Weights of a small transformer language model.
Architecture: no biases in attention or MLP, capped logits.
Training: a variant of Adam for these matrices, 478M tokens, 3650 steps.
MLP neurons of a small language model. Each row is named by its layer, matrix (down: output weights) and neuron, and shows model dimensions 197-292. Each number is 128 + 32 x the weight over its row's rms, rounded and kept within 0 to 255. Numbers have three digits each.
A block is one neuron, or neurons of one layer that tend to fire together. After each block is what it responds to, as a language model described it from the Wikipedia text at the highest values.

L2.down145:157122160167091108127132116160096176116130139060096084147143162169092153107150116130140129096131157133129102152126194089135038110122095078089092149126148111121096138044132126144172141061074089149178122141146169140132148090127052097147109117115140088095167182156144179165140127100207099190
L2.down246:133142130110171112152162091128111114097131152135176112109075140177090142105111164152102157122131114227118119132158131160094120098087113111130109097117215164075117172103149127214094106109111092120142131173102140112161052146140093120144148138190186124158104139130099167085063078130141160110
L2.down261:106164147097101194080100124107093159071094140108114099176153126128115170125131056096084100105128156095111130205139112103131142107152138104140090113112111097105088170085169111086128057108151115145130114130100069173131181117117121108132122143167099166158123138133121214165119114120217143087
L2.down397:121148189166166140161112170109106125149139148078112088115174152121181123136153164128132133121080118172109180089121154195121143138125155112095147238071094119067149126158124155157181155159116137132114118144133135155133138154136150071156142126090130120133086076112117150080194098123093136115
L2.down588:146117167129157122136083148092076162089089125113106130120156134182102172154114122148085130083121101112142095140130069137100174129124108125122086192114097056140149092153124130154127109147058138121146151146110155101160105058124117104104113144159118114194107075172214108148146151167148102099
L2.down616:136127111123138105138132172172134096087152092169134106116076132179161163105125059116116143139086115143106077106179102164093151108096164122156108179192173119108104137107118127105128101088125129132128112118109169176178156123144147088111117075140155156123105143090134117108100093169070137147
L2.down644:136121111114132112152128101126101127149152116149123111125156125059068141117112143088148101120108136140142048107168160118136129123139187110113134130163187096135116144154093127183070115162073120099104148093157089102088133137153136145100114118141168171163104117093151158147112103081208134119
L2.down878:086183168066132126090145119133132108085092136128121131136177204039141135095151169086084127125078220121157117143143136158120142130103190045099134124140151145084173138103070149083166101106107076101174111105146156098146143123143092140129085156190129171116090150079123123148167098140111126157
Description: Women's/Men's category apostrophe

L2.down321:068112141132108113177189116155107066125090137167122132070135101116083176132115117039130118125117109140152125094143190097168182105089102212173128116066097133085174163105114123074136064068173135126115084072123085059095176138095097116163159156178178086142074122141157157138124158121136109142
L2.down630:122114144161125153136096157115124147149184131131163137101065126079134151105178122098015150135108161113144162134113173116113093158156178170158116098121171102120067119117105140003124103140162107102164186108114116127152131119144109152139115110093129115196162121151137093128198105117079170111
L2.down647:166137154130152139065112110138125138111143112121104147086109080155174144189078137108043179108054156126142130107177150141195097105166130146160086086097117090147107104107127175117150155167112188124162138109090140088073143082104145135165111134163146075172219114157168151115156098194140198164
L2.down676:070126086174152129109154159079093159105132121160137113139103173145139147173156124111089105145071150099206145155101155099116160134110172162152141119148111112147138151150181150142177091183092070154125115124120119087133166198039139141138114085090142092120151082156144094101116112171106110156
L2.down685:113106113167150141191087127152089166106096128136116151119084118137147135166177176140019169188114162154135136157148171135148171208162173124126160118114100116196146150119124116042121164119127136059125125065111123140076133128090151098143137123137134070180167097089173119139225146195111101128
L2.down756:123157139147118150089117117051147164145107127147103137143126116110181151116140094074123123121140142104097138169073136121096115151126209095193176117150168108092194091106103144091132122157101099129052049113119061136149153116141159139121177081140196066120154166090120140102158109164027135112
L2.down821:145099082092101173116080139201138144092111118066105144134086076119143106080085159150137142127166165147130105124138133144133136090144181110141141094127106085089120145143157119149137117147156138126166166115175136124131170129139119111135176154093117113190094090135136138144182133163114130206
L2.down890:149140126089154133145098078153155123183164103141094110145080152165143169141140186110033169168193106123151094149153131128134129142154118148075114122142137127175163090122056122064107100137138119111109139070108177092098127077104140113136125110133141099125155139136156197149131138122174087164
Description: Prepositions opening phrases

L5.down652:152129163126121067135137157130205122189108068109153081122084122113174163083137124092100093127126021139186201088115093154123150126144155117132107096112124141114117129095052144004149149134191155129123133132146157110137130120155166150160139122114140131096163099090127141147145101116099136155
L5.down770:058156085086109154124168126145103109128122120141113173085120122143155108089202124113132127098134125069095170139164145125147123077176083108081060153051060118119117155140107122154158085090138152154144132117062138104107101193143204116143106100105145129132115125195150185111107130099171184122
Description: Numeric separators in tables

L5.down374:134100139149140086148072154104168078109144141140073121097172107011164122128165148133143092127149158157149101124192069116126057136121118123127101180118140082126140159115168098035118145115140099154189138140104130126128090106164136130132190066108100140104096110109080127071194141136165126092
L5.down872:129090110177146135107103173172173107131167140106104122114136153148184164143144123053158100122061167124147119117155141101148116104127166114106118171151147109157107090079129113202091142089098065107125126087089161151085122170194153094197044061091125153112158148180158164131074089211136141133
Description: Title-internal words

L5.down48:094171159102181140129207120147154101150140088116124155159089138082128139118120111112110132181156123138133133131182163138142140060153214151112156143125131130113084106126122133191121136125170161142129111092151076114131034135110114151147080109131090125108151173104137134150051123098129121134
L5.down845:143132131123120186137096150119085123077143135099141103142161122166105118118135094083152121090115163096100075110156105108108090131092171150116177163107090102138138150158116141158143088119119134113167114152119116143116070119146123102149089129175197150152114106050128125221063100088139167174
Description: Mid-word name fragments

L8.down59:140131134111178155174110109116164151136104171135130180128130156111115089140125120190144134163164085159156138108150110141138205092128114105114149137156105135115143154194164154132115073156146129121184091093112158157141119153152171050088106130120113136108160092113144126065109132096126104148
L8.down303:132176105147121130124160138111140138106141137123098090095135105152113095123118121064118126115105093149091202152074085121127106116111167123118097206137097103178110104164129155103113130151144184149100173150141127167070102120130112112104158095098153133105124098154155064092100109112059117170
L8.down436:152075116130133136117114171134108155107085159090183145181141142087122119099163224108121198126166133120114109130114147118128079112117099111121104142124122045156089166150079126079123104201143136130130177106101118149121153120125165113120095117075118078044105107152092163080164110176140114108
L8.down463:146139097143088119077036163092092127083098128141138108130150128105116111107183067111087156149152120091123165121135115113210171141171080070128135114096167108103105106106150145114122137157167209160105111102110157159070165046162089071123129131137060155178139118112173136223120136130116188092
Description: Year final digit

L5.down528:095067144114129179144170141129098167182080143171094142080063145146153135095140138102053129128117095160102205166131109063170118117077133178167112149215128122140114094122132160143166130144121131131196134132103104154107082131113132130113116178125149119118143022148149137092127067159114200134
L5.down766:166120179143118164144158145155147120094126120150041117120055131176096116088062020089067069155134112084147137085127132120136122152182134202149129186155149135143176087168110116197157105104138137129118159133130135106115041096107091029129105180140143161137157118151186058128137116135130154116
Description: Clause-ending commas

L2.down78:110146125094130108137148142148156040106150133182134212129176172158067145153151129095188125143153051146149170128111106079100120179128103127143117147112187106143100125180193113077176133140127097154120119126078079172100137129167122110101155108147110174127135159123101178148200143162184180140
L2.down161:162124131147095129166170080112166101086098084166132182106179119155139129133104075154192123103109171101187146111122122109094136167145085128178144108150161088111108132169155143058144152197157209165088125145135061145117117072168114155157082100110109185133152116078175088108152133084119187091
L2.down182:166118164147146105074165143110118153093128126083143202126135176161181116118097112181185133143105154155107099113144113099100082154182143073137074128105144110133125093086136094149104147113129129061106128124117137162125155125123094050147214133042112155149145130155155143113121140134143100104
L2.down203:180115123133156114136131133126133099144140203134075107157156151130141113118152131067156165159118204131132106143072146095150071113158156099102126094101166145128119108113126149177081107117121143121168159122165078116114101139090131089093131090096090124142146101121171074139075136132089121111
L2.down215:123122154136077187086156151135163129229128075172149148175107100102139169132130129115154069112217085127100192148133114118175151111144072085164133103102183057102150169125132111118149137131158179108108083166041086153067112077151074124116146079065129121109135114117158104141113126173204127134
L2.down307:113139125089176106091128102179131137162190136112060160153183104135141083104119102148091091121166145109127162122086104095124141201131181146129119110103103154125105139117094059088147162084155134170102156124111123145084148108171130083107134140124104174133137151124157109103093140091092088129
L2.down552:081103136109080138125065138154111057162130071165148122078156131102117169131146160182168111104165069116115178107106063089172096211081081121144139107154249113103131130143152136123179176135167151133135150104132122137101126088173098089107094074112149127139141127109136108147191145145116165085
L2.down729:124137139150108131137113109137112072125184126112178157171185078177049128145128149116190071133188059142140135138127117102150101203078097106162104132184222100133090130164113113141141172192140160097181120168109115143088118130187115080154106127177119174198102152107115148140128104112112145092
Description: Year decade digit

L2.down53:120137139167122116152146125131135066189122106108142149147113132111176186105124117093146113127128089101176243206115105101111082058138186087111177073143156167182134114144086100088182140074171161128111137099138143129076128068109149188103198130207111105124084153127101119126164150085118120110
L2.down88:142150131153129117117182139101116132135128126089111096108064115144157128089102140156146111079113163063150152119146132114168075101084179083149143078088180143066076133131128128063177127087083120069170120116110133153123156114146127181166131139114136135097128129118141109206092147095084117133
L2.down372:161185166207147133078101153121127118097167110181107131133114099090133099083120080136169138139092129127106045106120111067168160180074089166101106121153134165101155115117099119090149084126139113105072148108139198137147073086095099204138127090080166086119155125146175167120115125078153062135
L2.down540:127121105115217083138159113087147141208141112127170163153112095128114115132103155153084131194142120127106160146106154093199070155118131142127051124117112116147126172165139072055131110128100091085114116152161062157106121100131103071129191103141144118092160149134139161155146133131127123120
L2.down575:105064094174186178128164125137118142098075123086132178138139137105166185144190163168121103044129117108128133158114131151075118184113112081118157076101119105131145154110079141068137101133126149134125137168177097140120087109134097119128112130112071147144108140111067087136153065116140125125
L2.down610:149142097078150151069160184154118043089127081172131108150103118129092101147118140135111142191117168168103076164146148138136201160132112098137128130126187076060134148116128027159091177122152112140115115181130219105121124154142076127090162133132085114070159133108137069104124160073017131144
L2.down673:121153155151074105145134125140242170105171191124119111078110125144155102164190139060160134134128079077125106152105130144106172141126107159131114135142105186145164154111151108114080152089149176084060110121125183162158089105084123161120073159137100110120117060133173064146138087097088085125
L2.down880:079073152130130180102098127117053128092145114177134134148121091116133092103140134147188083160086097171077108186105081121162089142069087126107176113121157099111121183140146119113124134106142097090107196182128117103117104149094107116134156136112119120038117133218135165193188203176161177180
Description: Score separator dashes

L2.down32:155100138171111090101083137183136174124116138108105148140113135133145132126189205112142112122184145071098102147109132123143126124077125076161103171112122182154108145104177112161109139145081145134070106112046095161114131087108146093118136132129119118105160093106122076179132072161105085163
L2.down38:169102074143093087114072116142061162168136128138132110126126159144079127129099060120133142114118152125086115165154127146173025101096130146105121145106110118150121161037093137119158157104123150129144173118071137136141103101103134177157172093096138133187139134121158160137164120186129141116
L2.down130:159154167121093126154133065134153108136187127145114131128137050113082175110177117139186128124061133159118176117147132104184152130211107132147128116182072106129077156133140080087119120113207135096105190130116199112098113073113137122106141133087108132187073140188129090123151083094091120116
L2.down208:128128156127149165115066085163091147165187167118118140171116208097088131159168128116090126149172111130098130082124173119135109073135189065175130119101130100172156116147188111045171159115148097155106136123124142121093120137129120185100151083167155125132141102081106086138209136187123082157
L2.down380:067168135130137105121146047146112173106139148163111105075103159111162086148115151119150125142130057171134110124116132126137161134095151085127093097148068085131127102160116175050148141056079113132175185147090124183119116155118091145129146125077156085126101063121155125147106162133111050143
L2.down433:139105155115078088126117129132182126097152068155127197107219156096120162154108102133111157145131069108057157135091140142122092099170107100167054111110143113137139141147130136120182150132128184137141147128032153226118109112094091055168174202109096128120127094091124092104127149131110107157
L2.down607:106167147123189170136057101125097151131162107098150121099139116115114115106124070143085082142144112106142111131098086157137188137112112155085129123160088132144141142124168151065153116104121137102138128090155095068139161087156068168103131072104138153157090137124129094097166151112064100219
L2.down733:097154086126166151114147052204168139155151191188166157106070151139145131157109104119116113131111164178147122150092144138110079132139117164207166206135072130191117184128136126090130064126109143185071124124129105186090162124182146105163155087115133115187121139138156162118127074156128165131
Description: World War, time nouns

L5.down572:132137091145091168133143064153076173087161135136145115166061154086128146144162130073030189134129140124140140123147152115104172155131157111078115158134073092164173117092128111074094103098148085141128137167163135142090160113114209094162193138121125117111114135136149119110132083129097145146
L5.down661:100136124106193209161164099119121147145170130144168116139166087078163164162160053096074089159107081149176165128093105091146176139109141138130064185086168102111167165140070177124119099068116144108133057104102178140113125164118069120080172147080113125111107093096113115072140113160128115143
Description: Prepositions opening phrases

L2.down102:120164164112138152111114134140097107131119121156126110078094080128106170151153149157098144136181119077122111134118129113118145121132119176109140154092161169108121095098087090050157150103122197099108124078104104113122111119128140168092133042126106140166138115149144082136160118107113095108
L2.down128:104150149208180155143087142166115115162082134080136116137163086098140137143113140110126158139127104124155190099197085124106154051146114112143155149139117121112161133145116142126144082175187126132175072120150158137208145171172126120121151122140112169203121148160115151066108149130145153116
L2.down156:130118164176188105162142103132147135106131186092183093094110110103099119021143170101143120080177166132136119126067133113106170181114096159117127116092085134148180097183126207138126086123101207056171058146156113098148132116131065120122128071162116131147107108124065171141123103076106175111
L2.down303:200139091126124145175124185130106111213132072114113153158154086104151084127112120069094170108124143147129190182080080150147088146151135121191174094125209137134086116133161119033160170111122147063133152104140099125088122077088149134141162105182113144112105120071097103110154104124132152171
L2.down453:071176145128185166114111204141123114119102102126183152079150094111145141156113146093101153144105069148130077123147091166097136143139121128154091152140157076143127123136139170082096085166123147125122117129124149185140182142156126149160172111145102148190136168113182132044158192128111133140
L2.down498:099099075161110118123153105170076120181105152101178165152129163118112136133151183054042162169131117095084141135104110107133138126117109141117137164091088103089124137213078040089078127129063097131143114198145138100152125044179105139129139053167125134159162135092109154149088142150122137103
L2.down757:144153131142096174090130175130148128053157116124129160128132162120118144163145129149142065127136096101114154154144096114116199093144061143146198196122132144158110101077179110117120126141072133155088087125107123152116197112118121101081182095145136150084102152136121131062146153084154127098
L2.down787:162185138121115109130096156185082108082133146144110139095127155123079091109142097123189124122109107153126032108155062115115114146131048152102125135097131120160163172139133133039099102169124223144101121141156192126115168088127141165101108124089118129162131120138121102144147113208088174110
Description: Table cell separator after numbers

L8.down663:204178110112128126184138062132094110134080150160124108157099125088135171130139134098045112135134134102136141104116147133076105086104148184170117133132116150065106156145139143092133141095102134098159159049133088107121147122128139163060095094156112153186106139141164125167073120125113102123
L8.down772:181115073137101146169101153141123147108122119087127126089150109174116131095058081140117181132119183087134166152137150082080089141122093166122125138104104137156110149177125161084152116168125112175132141111103093138112126147170138208145146133128123128128124130151130166135131128148140171098
L8.down783:167096128096087152117105125115127083062113193198124119138127152108126113123167163169151105064135119170116103107166118147088079119151095125102127106099136139159177132101114119058192113136092082186120168078118109148156111156128078170099164139079119120088110130147116168110124109136121087087
L8.down802:154132091096157184138140130117113117106183081155156114169072113093127177115168141103137124069155096155110135144083112155075109124156114118134093094146114114162103058188121103040168124140171142147085146079128079125165146125142115118122144094097118119157159144102133095091161175152159169147
Description: Foreign proper-name fragments

L8.down172:158133150086161107142184128099089123133093121056096085101141158088165190102181104130044186149117091139162104116162134139182153115139197136175131092134125188136148125111138152160095084181172145132108098121109108125131138130142131178148127156089111071128113132101150134170081136103152137101
L8.down281:151103149168123134105165150161134150134141093181118138148168150165111119155095124120158182177172106141093157112150099069140121127164130107103129136154160126171134120147135092165096085120107163167191125068128170101161104116146071125185142120111157147203166080133084128132133160121194052158
L8.down484:133142072145140135102136169113153099072132070151200167128127155125190129128154119078109152158137127119089085093135161176188107114151193104122132148149163182117117125119131121133128178203098119101122112102072119109139113103115130139149120102092150098156149164097174166144138143142107089128
L8.down559:110184122075165126121072129087170187119093160099149148156158156107146115105153161108110101118116114138139075081100143129081125097109118222125106120174177111135084084113134076067149115099171141111106106127133176201135161143093155164138162115144102163055129128087135081124152113122048138141
Description: Possessive apostrophe

L2.down21:086145152154072159090107173124141081083169085107133098203098094144124096125122135163158160095081122090057086147098152108127117091087161112106159122150124110144100118152112124126147112101181184179066201203131108124109130072162095140138150154078164108131064163129120113117058087147109093148
L2.down121:124122101103125182121113170152147129167197117100188117145101168094133121129119162116000106089120116148115159131075176114183112169122105153185158147096092137136112125143118149084173097092106143117107155116147078150135117183130133087133133090166100077136150137130082126157134125167078123142
L2.down174:145117114170118146183091169133198180161105180137167103183151107124081040140090114075089079087151126134201183111130154105127095136130154176166151106078104123119133104094083118131150145153094114130077108139099113127120156142149176166217139138098125098056151148189149129110117109156074108135
L2.down194:120126075163133099088080133094145123141166117112134156082182153149153105141103113103131106146121136169172128152171139127146139118111140126197157068173115126125148106153145154087105030107110105089131116172071145112158113048062140136212063097119070144143138110180137145159089196168112121142
L2.down252:162139091107117056064139154104191146159107167146142071152140104119105109127151140158111069076143144137073071163125190094082059128097112138085085180146146134096083102121166122174107103152083137144127129120159131124121106174146133131131143150106173065114139185115067163106129123099115149081
L2.down493:102119139243109088137135200141129172070108174088171115161159134157141165124096127125120073160104120164099110072164113077136139198075143144195122105099216076157191115061124134108143064103145162067138115075150126118169151114158149171107125119108122110150110110079105141130078130156129128157
L2.down559:145104140107176143132112174160096186143073144085172082199146086118153051116123106113024139112136148180144099142186193165138095139084184185121204126093202177109082207084125124105168127101120136150080124146146109104159100121109136142127114067112183064112136108106099194144134157170125143154
L2.down668:143110157132139185138120243118101125086091124105161148132098133111131116177136103117112092134177171114110145131218146119102158090105122144170141199138141085189130098059136040139140095099132079144123142108219095153123164181124168208140131118116142151126116109125082114168205118180150178176
Description: Place-preceding prepositions

L8.down18:214130126172161179176159129109079110102149098107168147146134121142122149159087114129113139158013157163160121146127133144147145143159056174127116116106161119115094126160184142116094131091132160064175169151149171119053169086131106155132138191132126105132126154102151161195109089164126088136
L8.down308:090130126165089102142163126137123095166114144094103088192125136047155133087121069131112143153134150133063106118083141195123118120094140149116104170131126131171149111055070102109097155154142155130188166152116133134117115126131115118168088166116152165106156193188147109118115118076082145149
L8.down838:131093129112184091130138162096100135114103174135139142093156184123111134143092117148135141116132142129149122108132155144094131099117170180147092073129136041106080146105078154121143095105215182150041132036101112111149130130135102131128093119140086114084097164110204180147173129131115153113
L8.down894:183111100115075114121089117074116136129092084120064111146165148123108174162112078151109166050158121119152170156149069148176130086080126094099152126130117160137091141111106111143104104075113157103130103149129111144109153119098137138203105090158133126125130093116153172139155192094104149099
Description: Sports table cell separators

L5.down776:144114129126129136147129098141126127135048120156145157122134158147112138092205154120149112161123145171159152157151074110156160133104162121154105096116172128114137167139183122066129135073089112100153110124159083154159090132150139119080139171102118133070121082160146137102173122104126082070
L5.down822:104088120140122182163117135093139186136141112105179080076157142167155136074127159176144087167093157086102071117107173177094122151191194140149186095192125108108112104193128107087119157090216164134132110117117136166126111038082153158114147132102151145184057102155113141099126155140113099164
Description: Possessive apostrophe

L2.down31:124108128172103164136109045152074055150159132099114077209151161174129095197151105164178102118103116143142141175171123119093133090175116098118180150165130139155123159155160112082120110073154095121094139151221073096134063141134128145133110147118103147125133144120200129159099117122096078137
L2.down107:117142145100110128047067121096122155114100115151091170120151156107178156139158123119041139119166136124113099149142136140144073099090123119114107094134094160180137171125103142107124149156077113132163147161151090159128141150040148137091145127135117150129212125137152097112186122176158192152
L2.down133:099093171132108110084167137136150077125159135119161127154125063149165159163131109156105120093117077081155119097142154096125123104182144154159101091152143148103123131141178146136146130102175139091123115160133086091146154124059124146147118107183166193159169171114078152159095128149103144099
L2.down173:049142055114137136120077134131095121125119071099175155126126145174139135101133111239121073138138152080079144132025128123072147079164173122123098172129154147118088126108125138076142174157125123141145243136127132054159118129138098149125101121159099164162141132087156127129076087145098101115
L2.down528:052148105104138152105121144089120114153159110182157163085150122188144138103102118130169164163113115190174109103104118117119139169087147125104104123120143093124122173102125127092045100091173130144124082171192135105150107172128121117167170100127084111121186138132141091137173155114103171086
L2.down545:107086100171169109069050131131102102151122119086105144069140171142128146186130168108194062111099125024190157092130088083112113126159130118106122126120172134074138124118110101065122174028139062140074126097126095142080128172154091123089154119116120125143085106078182130081142153097119096121
L2.down584:121098091119104137099120134137111119158149175077131145137099158149071077184103187064087090122130153141187184131122085152172131111249127158127136101146128104132125125094127145118177131084060126150087126095128171098125116110153117130112154153161137151134157142058049168121101133187170137100
L2.down857:127163185058144118117177130070089104112123081114140087138116172121172131118110144067162093054113145069131135126129111138144154117078104120192103139097136143116100116108147129111132127136074150131122139161125068081153226071191119103104140098153055133123103169128080089160056104148072169142
Description: Name-internal pieces, succession "by"

L8.down114:131157112140134111108125115205129163089134112137104110046145188108148159086137163113089115089125145157111134139193153098091140109094092120125145128070167126155142146131151167035104095107135122094154122060141113144097157141147139078128104176064149107109124148175166170146140136178112111100
L8.down129:161120096088150176134142082151153132141113042136129167141185079070113082119105138116126095170090124175136191140110131077135112094047103099118125186157108210141080128127131137119147106148177127104125115109195149102117134153108054139176119109129111176085103131122108075122162168124144167119
L8.down152:113147111100133111178079103128101094121125160143091148135104150124129133118079130174112101108113139143128162124106103146153105141141153166167090090140093175143137112124104163098080098116117189085155145120184094146111197098145143101130113130146156115173189130086096115195137130125157149117
L8.down640:145142012109121075108141101103122128122078137104122157111146097136169143171148109213127125140141143127149160112158150187105175144136176081144149143045159140102123171178145116114108133131138172121125160150145166046148100133081161117126118161098112122177078110140161117211102152095153098214
Description: Preposition "in"

L5.down86:153139128148131141153143099129145128184151225146128120138106150108046101126161109101126083114146152109108102123087090135139164079125132141201126124165144071082112126138136158143198073201174097210128139094148096217164134097155137141100093169143119176124137103134087083093118127157115161119
L5.down842:092161140117102171100155168170082156146118154110157172150100134132091159120152127139145160199128146094184158155084177134158171160107073099110128131078094183120137097135105147093110118093121094128125108142136159153091149141094107157131122111155165134114148142119094155045148123131183099162
Description: Numeric field delimiters

L8.down44:136147164132125089136101148135132097116100096132082091142143134129168169048081132151147112088105156167114065091137110091146121165175123071098168150166149113131143063130117093119147125105108128135092139188131112117121146123156193129101091125096149092148161093068167128097130140199102131085
L8.down286:177172083145134135122144171103128088119078125135164131112093073096072098126131152126141087097189177113163174154137137094140128076136153111162124115125168148122059136108126148163122061209121126149132128129148105171115155120111143108138092113117106127098124181158152088139184130125118142174
L8.down599:088085078140120119163182137141099180161229101126093136145103178150127116118112133181134114119120140071145117203126154054190123148097119132146161172177128096157149159118058105146131107073152082088079057143154132169133098087171114107157100057141155077160139120158202124109132170185096149128
L8.down869:144118097118140078138150169084135146139094130192146111109162164153158121045109144082186095098160158117116142093116102159095150103189100145090070125143101122152113102138109127126113126124122093128109079164064154125150065109128144087187139085189127182178113122132155194117145180092105157165
Description: Dates of release events

L5.down380:134108097146096184117146125147101126161128105142117107116080105121105097155181126072000136121096152140083165138116159100149112185113158122147145115086110101134099152122119104087116142144153125113138142116091121123117135117097129132152158140138154100137192104096166113134167116151134100145
L5.down848:125137158126121126114118130142120085109122103167089102161170124103108124164106070152130107105127106193065127143124182099099103214104113105157128060095110141104128132087134177151131135090126118129054161094158104107137131120127155102114092128138152140087093056138190180146121119105097109107
Description: Short prepositions, mostly "to"

L8.down93:112119127149123133114113135099141106162156139146182157149142144118169122124117151137140106087140105165145152119111133098198096137127108138153155053092134159118116138161079066127147081137125200125114118187126150147105159122122134073083113135100120168129093135099156056130159122079153129102
L8.down143:166069125200189146108095105137106162111096172185174140137151164146186104121112092089119102114153132162109152139170142135133138157182185140147144090122111129221093097139111175075142139114138114131105183174194150123110105158087146109059090122129161065083066168195116140145165119113109095126
L8.down683:151112122110125107136158149146163116128149112127124113160113148150123104147118168122121183185073180150133113103177113101027071171101062164181150101133144123158164092217114141086191154143109084150136065134104087121148134097174195140180188125148079109054103114152126117124163116160108071159
L8.down863:105135090094152144155137071114150153108152165099175115136163115146200110095109101152133152100127148143133096121130155123076135152125135194069106136074140114124121119154112124111150165158119171139171166099168126074142127145148169101159159103111117127172105123123197180101137130057136113122
Description: Decade digit in years

L5.down749:077029147086092127148194123104141134098177106188150108132117184071118139127135122169138082164094102187143169147170125112149121141113096084075140188040140135148112142145118117000069140134084194113111041089120134135140153130134116146118120123205124099159112164122101148111182178172111094132
L5.down879:146128096144096214137162082095111153144144107098148096091128099138120092141130053047128168114113122119171109118140076101167103113100082105159163111113181145134107123177112153083131149169135175131110143069144160094113151124159160134214114130146181142177154140166109153171089101142106114125
Description: Year digit pieces